Weights of a small GPT-style language model, trained from scratch on English Wikipedia.
Size: 12 layers, width 896, 14 heads of 64, MLP 3584 tanh GELU, vocabulary 32000, 146M parameters.
Architecture: biases, normalized queries and keys.
Training: a variant of Muon for these matrices, 1136M tokens.
MLP neurons of a small language model. Each row is named by its layer, matrix (up: input weights; down: output weights) and neuron, and shows model dimensions 512-639. Each number is 200 + 20 x the weight over its row's rms, rounded and kept within 0 to 999.
After each neuron's rows, "fires after" lists the tokens most often just before its 100 highest values on Wikipedia text that the model never trained on.

L4.up3515,188,180,212,199,198,219,182,178,198,188,209,200,226,237,269,197,220,223,225,177,182,177,205,226,180,188,196,181,193,161,216,195,206,178,221,211,198,182,195,202,181,208,222,188,159,222,211,163,152,163,196,161,192,182,181,199,180,178,174,194,169,216,203,218,203,193,178,221,187,192,194,203,210,194,222,221,160,194,217,197,210,197,192,202,163,200,185,235,187,210,230,190,209,203,218,178,197,213,191,172,191,184,198,238,226,186,193,230,225,133,177,230,200,188,209,203,208,209,219,170,191,202,234,158,194,217,204,203
L4.down3515,240,205,215,182,198,225,202,239,207,218,233,223,175,244,152,165,247,201,199,200,204,165,221,203,179,187,192,212,206,220,217,211,206,171,189,214,205,169,214,204,221,218,228,204,187,179,203,180,197,221,221,207,195,176,206,201,213,207,243,169,196,222,224,181,216,202,218,183,213,195,179,166,196,188,198,212,183,199,205,190,216,215,192,207,168,216,194,204,177,218,166,203,218,188,234,187,224,196,208,156,176,201,219,231,217,227,220,205,187,195,159,230,220,224,231,189,192,189,186,181,222,198,195,199,210,208,211,188
fires after: " |", " 0", " /", " 1"

L4.up1205,202,208,181,176,205,182,196,210,199,225,160,195,214,207,206,228,200,238,194,204,209,224,209,201,186,247,189,197,207,189,175,205,190,209,177,190,179,201,209,162,197,228,194,187,178,127,177,218,226,211,212,217,203,194,200,211,228,209,168,193,195,193,190,199,185,168,204,187,206,201,214,196,188,197,194,232,217,252,211,144,155,203,219,238,226,227,219,219,181,185,228,215,171,241,194,188,217,190,187,189,204,194,167,190,220,189,205,216,175,186,171,211,209,202,181,229,200,177,187,221,173,222,185,169,194,213,190,218
L4.down1205,169,198,165,196,176,213,177,205,184,197,193,229,201,196,157,179,180,200,168,174,236,208,198,224,213,190,221,179,204,207,185,198,197,221,165,168,190,203,178,175,198,197,200,200,242,205,169,180,206,209,213,185,200,204,215,156,229,210,201,231,213,184,190,213,238,198,188,171,172,174,219,198,172,230,225,204,220,202,219,195,202,191,161,195,168,233,179,200,212,198,207,171,205,188,216,209,214,172,215,171,181,199,213,200,177,241,206,189,218,234,189,174,202,204,221,204,202,175,169,208,179,200,196,217,232,224,243,209
fires after: "\n", " the", " \""

L4.up106,199,193,159,230,173,203,218,193,222,216,195,194,182,183,205,201,200,204,181,157,178,171,192,217,213,205,216,219,154,215,216,204,181,217,214,204,174,189,259,206,243,207,245,218,175,212,182,180,189,186,207,231,234,192,223,221,199,216,185,190,174,222,227,191,221,211,175,201,207,163,208,181,189,194,145,219,190,222,214,199,205,167,197,197,197,205,194,193,188,223,204,171,203,174,171,165,222,200,224,179,180,186,195,178,218,170,182,200,191,201,186,238,132,218,186,222,206,182,205,208,203,189,221,193,183,223,218,220
L4.down106,204,239,236,212,209,213,210,220,207,155,212,146,224,242,199,191,198,210,230,211,209,185,180,169,201,185,181,239,215,196,228,189,208,191,188,206,232,188,154,231,197,165,183,195,222,161,177,224,163,214,211,207,183,210,193,205,211,204,168,204,206,220,205,192,229,180,203,195,178,228,210,222,221,203,211,182,194,212,178,204,231,249,196,215,208,172,201,220,196,246,215,257,232,229,196,220,191,213,198,166,194,208,216,182,210,198,203,190,187,199,251,241,199,219,184,168,197,175,186,183,203,182,201,189,245,193,177,212
fires after: " the", " if"

L4.up2415,195,184,169,202,192,222,219,191,164,175,206,210,209,207,189,186,181,198,229,196,188,201,209,225,205,239,238,231,215,187,207,213,169,205,198,203,170,187,227,225,191,249,215,208,209,208,217,214,188,228,166,191,187,168,207,212,242,214,225,196,188,192,174,176,196,193,205,195,224,200,232,208,176,212,166,185,178,216,203,177,211,159,209,214,184,251,191,230,216,176,194,223,214,193,213,176,171,204,225,179,197,177,200,208,181,195,186,197,182,212,191,215,201,173,233,167,176,227,216,205,200,191,195,198,221,217,190,210
L4.down2415,200,220,203,222,240,190,187,224,204,200,187,207,193,209,214,219,222,199,179,198,207,209,194,192,209,206,181,205,208,239,191,216,209,203,202,218,230,196,182,189,250,206,168,222,212,190,218,204,241,188,206,212,204,192,194,203,160,216,193,203,195,179,212,173,248,194,178,194,228,197,191,196,229,217,228,192,197,199,158,186,208,199,206,206,175,204,206,211,212,215,220,188,176,200,197,200,199,223,200,182,159,191,225,202,179,196,180,226,188,192,179,226,206,220,169,197,187,180,196,179,204,217,204,181,200,195,175,189
fires after: ",", " (", " as", " the"

L4.up66,171,179,174,177,189,216,184,225,219,190,207,185,225,196,168,202,198,194,204,186,230,207,189,213,211,203,205,171,219,187,179,178,184,181,208,196,177,179,204,209,196,200,205,220,208,194,203,211,212,215,211,168,213,192,228,193,211,186,172,234,171,248,196,204,197,193,186,194,166,239,195,196,207,187,193,179,185,184,176,182,193,221,190,191,191,218,175,194,204,181,199,199,177,164,194,203,189,183,188,216,212,202,195,178,231,178,188,191,194,171,179,189,155,196,225,204,199,173,177,216,194,178,226,199,181,237,186,171
L4.down66,211,182,167,228,220,182,211,184,192,240,198,171,205,215,208,168,223,228,210,214,205,206,155,189,156,212,197,206,187,169,208,209,218,206,211,195,193,166,224,169,197,196,211,210,202,186,201,191,196,220,217,219,201,175,209,204,225,168,203,207,175,219,181,203,219,193,238,223,194,193,195,196,179,200,208,221,207,210,212,188,188,210,188,225,195,214,222,231,232,223,227,222,197,200,185,165,180,233,175,185,195,192,195,194,213,243,199,217,178,197,198,220,205,203,163,239,197,193,188,180,174,192,195,188,188,215,197,247
fires after: " the", " The", " a", ",", "The", " and"

L4.up1743,169,174,208,201,188,177,270,215,229,216,221,211,212,186,182,187,206,186,191,208,191,185,211,175,223,177,187,188,197,214,206,200,213,183,233,205,247,213,224,196,182,217,198,185,231,215,169,177,219,220,238,180,185,161,183,213,184,184,201,222,172,233,190,211,167,208,216,176,193,196,204,200,189,227,164,200,196,152,205,202,178,212,186,204,163,219,160,174,190,177,212,212,200,220,196,223,189,193,213,224,203,207,160,193,207,189,208,195,220,206,218,209,157,183,196,217,194,215,196,233,185,188,193,142,200,193,197,177
L4.down1743,210,202,178,182,217,193,182,204,209,198,198,187,183,182,197,230,206,226,206,191,207,205,186,184,216,221,196,193,229,192,236,205,198,179,191,218,222,174,190,208,199,176,205,189,190,216,232,200,204,228,218,200,190,177,220,207,225,196,210,192,208,213,212,224,211,221,213,204,225,201,201,214,198,208,191,185,218,201,210,196,190,207,214,207,184,203,174,222,179,202,206,242,218,226,206,199,198,214,203,150,239,173,180,155,163,221,189,211,200,212,247,201,193,210,170,177,221,244,169,197,160,212,196,208,206,211,183,199
fires after: " the", " The", " a"

L4.up2312,224,198,217,199,208,202,245,201,167,211,214,206,221,209,213,202,186,193,199,198,190,201,229,212,200,192,177,174,214,162,181,218,165,153,192,219,170,214,177,215,214,200,202,202,206,199,193,230,151,180,200,217,179,175,173,211,218,191,204,243,177,172,194,215,184,215,183,216,228,181,166,228,198,192,184,188,212,212,180,188,214,194,188,215,206,170,226,211,194,192,212,197,211,195,214,191,188,193,169,166,211,201,224,232,174,199,206,189,203,197,231,194,221,213,209,194,221,171,184,233,202,204,207,217,191,160,193,242
L4.down2312,195,245,193,208,182,201,200,198,196,169,207,184,224,187,200,191,251,195,222,225,181,181,178,189,219,219,217,198,214,194,212,212,230,213,226,198,201,210,212,196,204,185,202,200,212,218,189,184,217,212,221,202,214,193,218,224,191,198,203,190,202,245,204,191,197,188,259,190,195,208,182,177,215,202,179,215,192,194,196,209,191,200,181,196,233,209,209,185,190,256,157,168,210,222,189,196,221,244,213,170,181,194,224,214,210,184,153,199,176,213,198,204,192,231,168,225,197,210,204,153,202,212,184,182,202,206,169,194
fires after: " the", " The"

L4.up2480,212,213,174,185,196,203,164,211,224,184,183,153,202,191,216,196,205,250,213,207,195,196,233,174,190,205,228,220,207,220,206,202,219,186,180,216,193,199,183,187,211,206,185,194,148,189,224,190,186,217,214,197,163,202,158,195,197,182,185,202,186,182,220,204,194,224,184,204,200,191,206,164,207,244,180,168,165,211,205,182,208,162,226,212,212,162,203,182,216,181,155,200,212,196,151,203,215,202,195,177,217,200,204,190,179,234,217,222,167,217,171,227,215,179,189,196,193,201,168,197,196,196,242,212,215,214,188,200
L4.down2480,166,192,156,210,241,228,211,198,165,227,208,227,216,170,186,209,204,182,182,227,222,170,194,223,182,196,177,183,176,197,198,205,213,215,184,194,245,168,241,222,206,197,220,192,195,192,204,182,237,206,238,185,180,174,201,181,223,209,198,192,221,179,174,201,199,209,153,212,199,164,230,241,207,184,241,201,203,191,218,172,210,187,236,194,192,199,203,227,225,201,235,178,194,197,199,183,175,234,240,215,221,200,169,180,203,171,229,176,221,179,211,140,199,198,201,207,198,196,196,229,195,196,221,219,236,214,177,192
fires after: " (", " |", "\n", "|"

L4.up830,199,178,196,215,178,210,198,193,215,191,200,208,201,200,224,210,183,183,197,218,221,191,179,206,200,190,215,191,190,177,178,220,190,182,208,200,167,204,206,184,235,219,192,230,152,213,219,238,203,212,224,198,208,217,215,234,194,193,204,227,240,208,234,228,188,194,177,239,200,218,207,196,247,176,194,221,213,227,193,216,199,198,229,209,180,211,196,187,195,204,220,219,255,187,168,170,199,197,177,181,222,203,213,169,178,194,231,196,197,244,188,202,229,179,238,188,206,198,174,171,203,218,167,173,240,220,211,192
L4.down830,201,210,196,217,202,212,193,201,213,205,241,187,181,188,155,207,168,178,219,186,220,218,201,208,174,224,217,220,197,204,216,215,208,181,248,182,233,202,191,196,278,173,213,178,213,188,208,187,188,219,207,193,188,207,224,167,204,214,231,217,191,199,203,250,211,179,212,148,197,186,204,243,216,185,192,213,225,201,212,213,212,208,175,203,168,210,233,197,203,214,186,182,193,197,233,209,207,203,218,180,172,202,198,228,224,174,216,181,190,220,195,212,203,217,232,186,188,228,208,204,210,196,225,226,198,193,220,211
fires after: " |", "\n", " ("

L4.up2970,183,182,213,192,231,187,224,219,223,220,184,208,193,222,194,209,199,182,191,241,167,173,169,197,163,211,189,244,220,213,159,184,243,197,168,170,154,209,180,194,211,214,216,216,217,172,214,198,197,184,196,214,227,180,192,165,191,217,177,205,176,184,209,167,194,161,185,245,210,204,199,206,200,178,206,198,193,178,194,192,198,194,185,218,228,213,205,188,182,216,230,139,183,212,202,203,178,204,219,209,248,194,220,225,202,182,227,175,172,215,187,225,185,172,237,209,206,185,207,227,171,208,190,176,242,189,182,177
L4.down2970,211,233,201,181,186,209,166,169,176,178,222,208,193,159,196,205,180,210,189,187,192,220,232,209,205,227,195,172,186,187,147,213,164,184,187,191,211,185,183,200,162,189,167,195,207,223,191,179,201,201,218,193,184,208,202,250,168,199,223,213,238,209,195,234,166,206,181,166,187,199,185,201,203,237,223,213,222,208,215,200,178,168,205,184,229,195,194,203,188,182,154,186,218,192,235,208,239,209,174,178,181,210,194,194,236,190,185,214,213,221,173,178,224,190,201,183,189,202,196,170,225,216,169,179,197,165,229,209
fires after: " (", "\n", " \"", "-", ","

L4.up2943,177,223,168,197,189,214,186,187,181,212,171,224,215,219,212,202,211,222,147,236,187,187,201,178,213,200,197,190,159,250,163,177,193,198,190,204,171,196,189,242,200,219,200,210,243,188,184,186,210,194,188,219,216,201,185,233,195,188,187,162,180,208,235,204,226,234,194,235,189,214,248,192,226,177,204,214,222,184,234,203,198,224,234,206,203,182,215,227,161,193,229,222,217,193,193,204,226,184,189,180,204,186,222,204,156,188,184,196,198,227,241,195,213,171,199,198,210,178,213,192,184,217,198,200,226,189,195,196
L4.down2943,208,192,205,172,179,173,254,197,182,180,227,176,214,202,176,191,217,168,237,167,215,231,218,214,193,166,237,201,184,211,167,210,191,183,188,173,190,233,181,203,214,170,190,178,161,207,173,210,199,188,196,226,163,203,186,186,186,218,209,232,192,185,241,194,199,188,198,177,217,188,180,186,192,226,183,193,200,215,181,212,189,193,205,196,175,251,217,208,235,205,184,221,226,177,186,226,190,225,224,213,199,198,205,212,224,209,225,178,260,174,202,213,163,208,215,171,169,209,221,202,223,182,176,212,217,194,215,183
fires after: "\n", "-", "|"

L4.up272,195,211,190,177,200,191,218,187,190,197,188,163,175,247,177,204,175,187,207,201,191,200,215,183,232,215,204,211,214,205,181,213,200,188,178,239,165,203,197,215,203,197,197,207,209,184,212,201,177,215,202,259,189,157,207,176,245,210,210,207,222,220,172,207,203,227,166,207,198,201,164,193,187,188,139,198,142,190,179,164,247,189,194,221,204,206,175,203,193,152,186,224,193,189,180,172,197,199,217,176,181,200,167,198,157,179,162,200,213,182,196,232,231,170,218,197,208,176,160,261,172,185,172,193,174,202,168,202
L4.down272,190,215,217,185,216,182,195,227,245,224,220,201,175,209,230,232,199,185,216,170,215,202,209,222,185,206,235,202,210,212,198,223,224,210,225,203,224,203,193,167,201,213,236,220,198,230,191,193,195,215,200,179,168,175,188,231,193,181,169,175,191,213,215,210,190,189,192,200,204,196,232,203,220,206,167,177,195,247,209,202,179,186,167,171,240,194,205,218,181,204,206,207,187,191,179,228,235,196,196,228,230,164,170,200,205,219,243,226,198,186,237,205,163,193,201,198,196,214,183,192,183,191,188,203,197,161,219,195
fires after: " the", " The", " his", " their"

L4.up2721,209,177,232,185,175,204,224,173,189,224,221,174,222,226,199,225,228,204,188,212,192,179,198,213,210,237,213,216,184,212,196,198,192,170,194,210,223,185,211,175,197,206,159,224,187,172,223,160,170,162,203,205,180,183,183,245,223,200,188,178,219,185,216,187,235,218,191,183,185,180,209,193,227,208,216,185,187,177,184,248,175,185,184,208,193,223,208,213,210,201,212,193,203,231,198,165,214,212,180,168,214,197,233,229,259,189,214,186,174,226,196,213,227,195,210,188,197,204,205,191,176,211,177,203,183,215,186,197
L4.down2721,210,186,207,135,216,222,183,244,185,214,165,203,199,189,181,232,219,197,187,217,208,209,199,185,191,236,176,224,203,238,183,222,207,225,183,184,209,195,183,187,217,198,209,178,171,178,172,219,223,214,234,215,170,222,219,189,221,187,176,184,183,232,192,172,183,207,165,171,220,205,239,171,168,192,222,208,207,190,177,195,206,220,232,189,196,216,197,222,190,184,208,199,213,189,176,205,215,200,217,182,159,197,184,226,210,207,190,213,199,160,197,173,168,209,190,192,240,144,224,210,183,191,207,220,207,171,181,189
fires after: "\n", "|", "-", " |"

L4.up234,194,203,190,192,178,215,199,153,201,187,243,220,195,218,204,193,202,214,204,174,210,178,158,197,193,190,200,184,211,166,196,218,206,180,198,224,236,208,174,194,219,192,200,240,196,236,181,174,201,209,223,207,188,192,183,178,215,172,199,212,192,233,187,253,202,210,182,189,178,191,202,211,235,195,181,235,239,196,179,199,168,189,226,191,217,185,200,183,216,205,203,179,208,195,226,196,215,214,242,191,207,209,213,188,201,187,202,199,185,202,205,199,210,159,250,197,204,195,201,176,177,185,163,210,205,176,186,163
L4.down234,206,188,193,172,239,171,204,178,187,181,204,179,224,201,179,218,197,174,184,168,188,201,228,226,203,168,201,180,201,169,175,234,168,191,229,194,212,177,196,208,169,218,187,202,206,192,192,183,188,168,197,176,176,213,208,216,213,231,190,219,191,206,203,173,185,191,203,148,193,203,189,243,224,214,209,194,199,209,212,208,191,183,186,195,210,179,160,217,179,180,230,202,194,210,247,199,191,224,212,233,200,193,258,184,202,197,189,225,207,213,204,197,203,179,172,156,151,225,185,189,182,166,183,176,193,203,220,229
fires after: " |", "\n", "|", "|---|", " and"

L4.up53,185,174,175,231,182,201,191,179,170,201,220,157,248,199,188,218,216,205,191,183,196,222,207,197,197,241,252,204,162,134,204,176,217,179,205,233,176,203,198,210,183,185,176,213,190,229,213,196,192,175,169,208,206,194,187,219,233,216,216,199,223,178,215,233,223,203,214,184,204,218,212,230,196,208,183,176,204,223,167,198,226,213,215,208,189,207,203,210,273,202,195,210,180,188,205,207,194,208,224,173,178,187,191,203,192,220,195,220,208,215,194,206,199,225,186,203,219,196,214,214,194,171,203,235,268,177,182,185
L4.down53,167,232,231,184,198,234,203,178,209,176,198,199,195,168,177,181,242,201,246,204,214,182,190,167,191,213,245,217,228,187,192,174,189,211,199,231,207,212,208,172,178,188,200,180,182,234,207,183,204,187,196,195,226,189,216,213,197,189,174,181,187,200,215,198,221,216,185,200,172,234,143,194,209,157,159,213,216,184,194,199,214,241,138,229,197,205,214,185,204,204,225,189,207,185,202,185,212,227,177,159,204,169,221,220,231,180,177,204,225,198,185,199,183,231,214,182,205,200,178,234,214,218,201,193,184,153,190,168
fires after: " the", "s", " The"

L4.up2679,206,226,193,188,213,188,228,189,181,184,221,178,173,190,206,181,228,188,167,212,169,201,186,201,202,193,222,186,199,197,222,231,229,194,185,185,154,199,197,187,192,171,173,200,205,194,210,202,193,189,175,214,187,192,193,225,195,210,193,213,190,175,190,229,195,194,196,178,213,182,169,202,199,176,210,222,242,203,190,188,184,206,239,196,171,204,192,190,206,182,224,172,217,178,201,189,197,233,171,218,171,200,192,220,193,233,211,234,203,218,238,218,218,220,214,177,157,210,144,188,200,199,186,212,194,182,193,197
L4.down2679,202,203,209,216,199,206,168,208,176,197,227,196,239,165,195,182,225,160,180,173,171,176,188,224,178,189,225,177,182,162,236,206,196,207,185,169,210,181,171,220,174,216,195,222,218,215,172,237,209,211,199,215,196,206,212,178,196,200,213,191,189,179,209,215,233,209,181,211,180,186,218,200,205,180,182,223,177,161,205,210,180,210,204,175,203,202,187,247,198,192,211,196,201,209,226,168,174,235,199,214,194,215,183,233,176,192,201,228,173,179,165,198,198,210,183,201,161,220,200,228,184,195,180,198,183,202,230,201
fires after: " |", "\n", "|", " %", "|---|", "|---|---|"

L4.up2411,176,188,217,196,214,221,193,208,181,210,195,237,224,212,222,207,193,223,194,190,186,210,234,171,202,197,187,182,145,215,208,196,183,154,170,193,184,214,214,202,235,212,212,206,234,204,222,161,175,151,218,205,196,202,238,199,151,166,191,192,167,220,192,231,216,190,201,222,169,183,204,194,209,178,204,220,230,208,188,212,177,170,172,185,185,217,226,201,218,224,190,209,209,175,205,220,163,194,245,196,202,203,243,212,179,236,204,213,206,205,172,196,225,174,237,201,212,194,229,180,187,217,215,163,198,210,173,168
L4.down2411,192,198,195,166,220,201,202,205,188,216,187,204,214,187,205,193,214,200,205,167,190,156,202,247,191,183,209,182,201,181,181,243,212,194,204,202,171,205,188,229,234,209,205,217,187,233,204,168,163,163,202,220,207,242,237,163,207,202,174,170,170,180,198,216,177,207,178,185,189,206,199,164,185,221,181,222,210,221,238,177,184,189,190,186,227,219,241,181,210,180,178,181,183,199,167,174,180,216,225,210,224,190,201,206,197,209,222,216,227,183,185,210,193,180,211,172,185,193,201,215,214,173,205,196,196,208,175,163
fires after: "\n", "History", ")"

L4.up1397,201,184,202,180,222,209,172,179,181,207,223,188,197,202,204,179,227,208,186,220,173,203,221,195,192,191,189,212,194,194,212,203,225,191,200,176,164,188,210,198,170,195,188,208,204,206,182,169,216,210,198,194,190,207,206,168,182,249,215,171,190,192,229,197,164,197,179,204,207,192,190,207,187,194,219,224,210,240,157,206,195,208,208,176,211,212,160,210,217,220,188,226,198,197,194,195,189,200,184,181,201,239,209,191,205,191,231,185,190,170,206,202,209,182,228,205,170,207,204,178,216,188,205,183,208,193,194,168
L4.down1397,193,218,206,221,202,213,181,204,208,240,182,202,190,209,198,222,223,203,204,184,179,164,199,190,188,183,172,227,174,205,193,199,183,189,183,215,182,196,213,193,184,213,154,188,197,227,250,225,183,243,162,215,178,167,198,201,218,200,183,229,253,204,230,202,195,154,188,224,170,220,204,220,201,156,204,220,205,185,192,181,186,223,207,205,172,181,234,201,208,211,188,215,202,214,162,205,189,213,236,213,231,191,205,244,174,177,198,227,203,199,210,177,200,195,210,198,207,220,219,184,177,199,192,179,204,200,190,231
fires after: " |", "|", " the", " Home"

L4.up587,170,201,207,218,190,209,246,200,214,211,218,201,198,225,175,235,194,205,196,175,190,219,201,182,194,245,171,155,209,201,181,185,194,169,229,206,184,193,186,191,214,201,180,189,175,201,184,219,200,169,240,182,213,206,196,219,193,215,186,214,172,219,202,200,161,176,216,209,239,170,175,206,216,218,162,215,198,164,209,152,185,189,237,199,185,175,203,179,246,153,192,212,174,189,216,216,247,177,182,203,217,191,241,178,215,204,257,195,202,208,228,203,145,175,192,194,222,212,191,191,203,197,171,179,177,176,194,220
L4.down587,250,169,169,151,210,167,211,196,195,195,197,207,209,183,240,182,202,181,207,237,190,215,190,200,188,178,177,189,209,203,221,236,227,193,261,230,156,169,198,230,193,162,225,196,234,199,183,196,177,209,221,212,194,185,189,207,211,254,192,172,205,244,209,193,205,219,198,195,192,217,215,197,170,223,212,239,241,193,245,192,172,239,167,194,164,233,196,186,173,194,169,202,182,191,186,201,201,189,217,182,225,163,192,188,158,224,217,207,186,164,212,205,190,204,170,203,227,216,209,226,202,226,204,225,189,189,200,149
fires after: " the", " a"

L4.up3332,199,213,210,192,180,190,221,190,188,206,185,206,167,197,212,185,210,202,205,188,210,230,218,207,209,191,173,200,213,189,234,200,219,206,204,184,199,196,234,170,190,168,186,193,194,225,183,161,228,177,226,189,187,167,222,213,222,206,231,205,233,191,192,229,192,209,227,188,207,171,179,219,228,188,180,193,235,164,200,185,212,231,161,203,206,220,185,174,200,204,170,192,200,177,193,217,176,190,219,181,198,190,180,195,191,214,224,216,198,196,196,197,165,233,208,192,215,215,194,225,189,223,157,213,209,216,193,202
L4.down3332,213,218,192,196,173,208,237,198,189,235,222,213,235,178,157,224,220,197,225,199,167,226,191,169,179,192,186,189,197,180,226,211,209,192,206,193,228,190,189,236,196,234,179,183,198,204,179,198,170,200,177,222,170,210,182,195,227,217,179,223,196,195,252,161,217,200,200,190,206,193,233,182,201,188,206,219,205,217,193,200,228,181,196,220,220,209,184,209,191,219,191,200,174,241,189,190,200,188,187,202,182,213,188,211,189,183,189,184,167,196,273,186,241,208,177,182,163,178,197,203,182,220,182,217,186,205,202,229
fires after: " the", " The", "The"

L4.up2756,215,176,238,200,202,185,229,183,203,174,224,209,201,225,189,216,181,230,192,203,213,187,173,179,191,190,204,235,230,216,216,193,190,181,236,216,189,186,247,181,230,229,173,215,187,211,240,194,211,204,174,233,189,203,213,183,199,213,189,191,219,192,195,193,176,219,174,193,187,208,188,229,211,205,186,223,220,192,201,228,201,195,217,197,175,169,165,222,227,165,220,182,190,193,221,207,203,201,167,244,199,200,171,212,176,169,185,208,201,206,175,207,198,205,239,204,175,199,153,203,192,191,181,202,222,193,203,214
L4.down2756,218,187,204,181,180,172,176,249,221,240,223,200,228,192,178,180,220,190,172,168,188,206,225,190,234,199,231,173,185,197,173,187,178,210,233,193,172,187,202,211,228,228,212,230,230,202,179,206,211,217,202,197,210,251,191,195,218,213,171,227,198,203,217,180,203,172,182,230,186,238,244,212,216,196,242,214,228,250,147,221,222,191,195,171,160,206,211,216,180,208,198,200,203,239,211,210,187,230,204,229,179,165,209,196,198,218,179,230,234,213,195,192,250,224,207,231,196,214,176,215,187,167,181,186,202,184,167,214
fires after: ",", "\n", "|", "|---|", "==", "|---|---|"

L4.up251,174,175,216,160,191,195,187,188,191,209,197,157,194,222,208,171,189,217,211,167,203,173,190,222,217,175,193,197,207,163,186,213,204,192,208,165,197,161,219,196,177,188,193,183,206,205,267,194,213,246,202,163,220,214,171,228,196,241,178,238,206,221,166,223,217,209,225,183,196,182,192,186,208,205,138,226,171,225,166,195,194,180,195,217,161,204,202,196,209,202,197,197,172,166,224,206,185,197,221,206,192,219,178,193,185,202,209,219,201,186,194,226,173,201,225,203,200,186,216,209,224,228,196,166,220,227,188,216
L4.down251,244,187,202,215,149,187,202,222,190,193,199,178,196,202,196,233,233,198,222,213,206,190,168,174,199,228,201,196,203,222,214,212,207,215,207,217,223,202,207,204,154,181,175,201,206,188,221,230,172,200,187,208,187,186,234,209,262,192,205,173,168,181,189,173,216,206,193,209,222,213,176,215,196,204,230,197,199,183,169,213,235,222,189,222,197,216,169,191,217,231,222,197,189,225,197,201,192,211,157,204,201,191,246,179,194,204,177,180,205,189,190,180,205,219,219,191,220,177,189,192,180,202,183,217,192,206,178,193
fires after: " and", " it", " the"

L4.up2891,218,234,198,209,206,237,173,178,210,214,212,190,204,215,201,214,193,192,199,161,175,161,224,159,243,194,196,208,193,184,223,169,205,230,212,189,219,210,181,189,191,228,204,181,169,224,205,210,194,224,223,228,203,191,189,222,224,194,168,238,177,215,192,209,210,216,197,211,186,211,181,163,193,206,196,208,197,188,189,191,200,206,184,190,200,236,209,195,188,183,206,198,167,199,205,160,223,180,165,190,188,223,232,227,195,220,226,224,184,167,218,184,173,196,183,186,206,203,203,202,193,198,224,195,228,179,175,214
L4.down2891,222,181,185,238,209,189,219,183,179,195,199,200,239,218,212,182,226,232,180,216,221,217,202,184,185,190,209,190,226,176,182,202,218,223,177,179,178,179,217,180,188,200,189,211,206,187,189,208,179,201,225,214,248,180,152,196,218,196,221,213,195,216,223,233,199,177,219,200,204,193,203,190,168,180,200,237,217,176,196,202,195,171,198,185,194,229,170,194,191,142,201,218,233,167,217,188,258,225,217,201,200,203,200,191,161,165,221,179,181,212,191,210,208,243,164,183,224,196,233,203,232,194,186,211,201,242,201,257
fires after: " 0", " ", " were", " was", " 1", " 2"

L4.up2596,142,197,177,224,225,148,212,197,206,202,221,190,194,202,210,208,190,237,186,205,187,201,195,187,234,204,188,173,209,161,203,220,177,185,186,213,232,217,235,160,225,181,190,206,165,179,204,152,169,216,187,196,181,196,229,202,194,182,201,213,193,226,201,202,207,224,186,191,221,202,190,223,183,181,212,188,232,188,241,213,195,208,205,208,162,217,207,218,181,187,216,196,225,216,171,175,217,189,196,190,195,225,208,179,208,188,188,172,195,186,199,177,186,191,245,165,212,193,218,199,201,178,178,187,214,207,215,196
L4.down2596,214,202,215,226,202,181,188,198,211,207,224,197,236,222,168,198,204,197,202,189,212,192,182,151,165,186,181,184,211,167,203,190,202,185,206,172,196,196,187,231,162,205,192,206,202,204,204,186,193,166,215,173,229,217,156,187,202,173,193,229,208,200,222,196,162,179,205,211,187,246,221,204,233,209,184,195,197,206,181,213,188,230,182,195,247,208,215,198,208,187,196,183,224,264,172,191,183,183,174,185,172,209,222,198,183,192,188,200,174,161,207,191,218,193,206,226,211,192,177,220,154,181,204,184,196,222,203,201
fires after: "\n", " (", ","

L4.up3468,193,186,215,218,178,175,208,199,209,157,239,206,199,222,216,209,221,193,221,174,213,187,171,205,208,201,221,201,200,189,183,241,182,173,212,216,169,204,193,214,201,190,220,205,222,191,200,204,161,166,258,213,235,213,191,195,230,157,163,212,168,206,230,209,230,195,191,207,207,202,209,217,203,207,196,202,205,178,188,163,187,202,176,183,191,174,224,182,204,167,208,168,211,208,171,189,186,156,191,185,190,182,228,201,147,228,249,194,200,229,228,206,185,185,185,206,193,160,185,215,200,181,140,223,227,219,198,220
L4.down3468,220,197,178,210,210,215,211,218,184,212,203,183,220,214,210,163,187,214,189,187,202,189,208,227,193,227,200,196,189,216,175,175,182,223,196,189,200,205,160,198,231,176,193,193,177,201,221,197,203,204,157,194,218,229,174,195,180,192,188,178,215,196,197,183,222,178,173,194,212,182,157,163,157,188,203,176,213,215,214,195,204,228,210,235,187,220,195,203,193,208,189,237,212,159,200,208,189,273,225,192,194,200,206,195,241,199,167,199,213,177,243,227,214,192,216,252,210,227,185,190,178,203,221,206,225,166,160,182
fires after: " the", " The"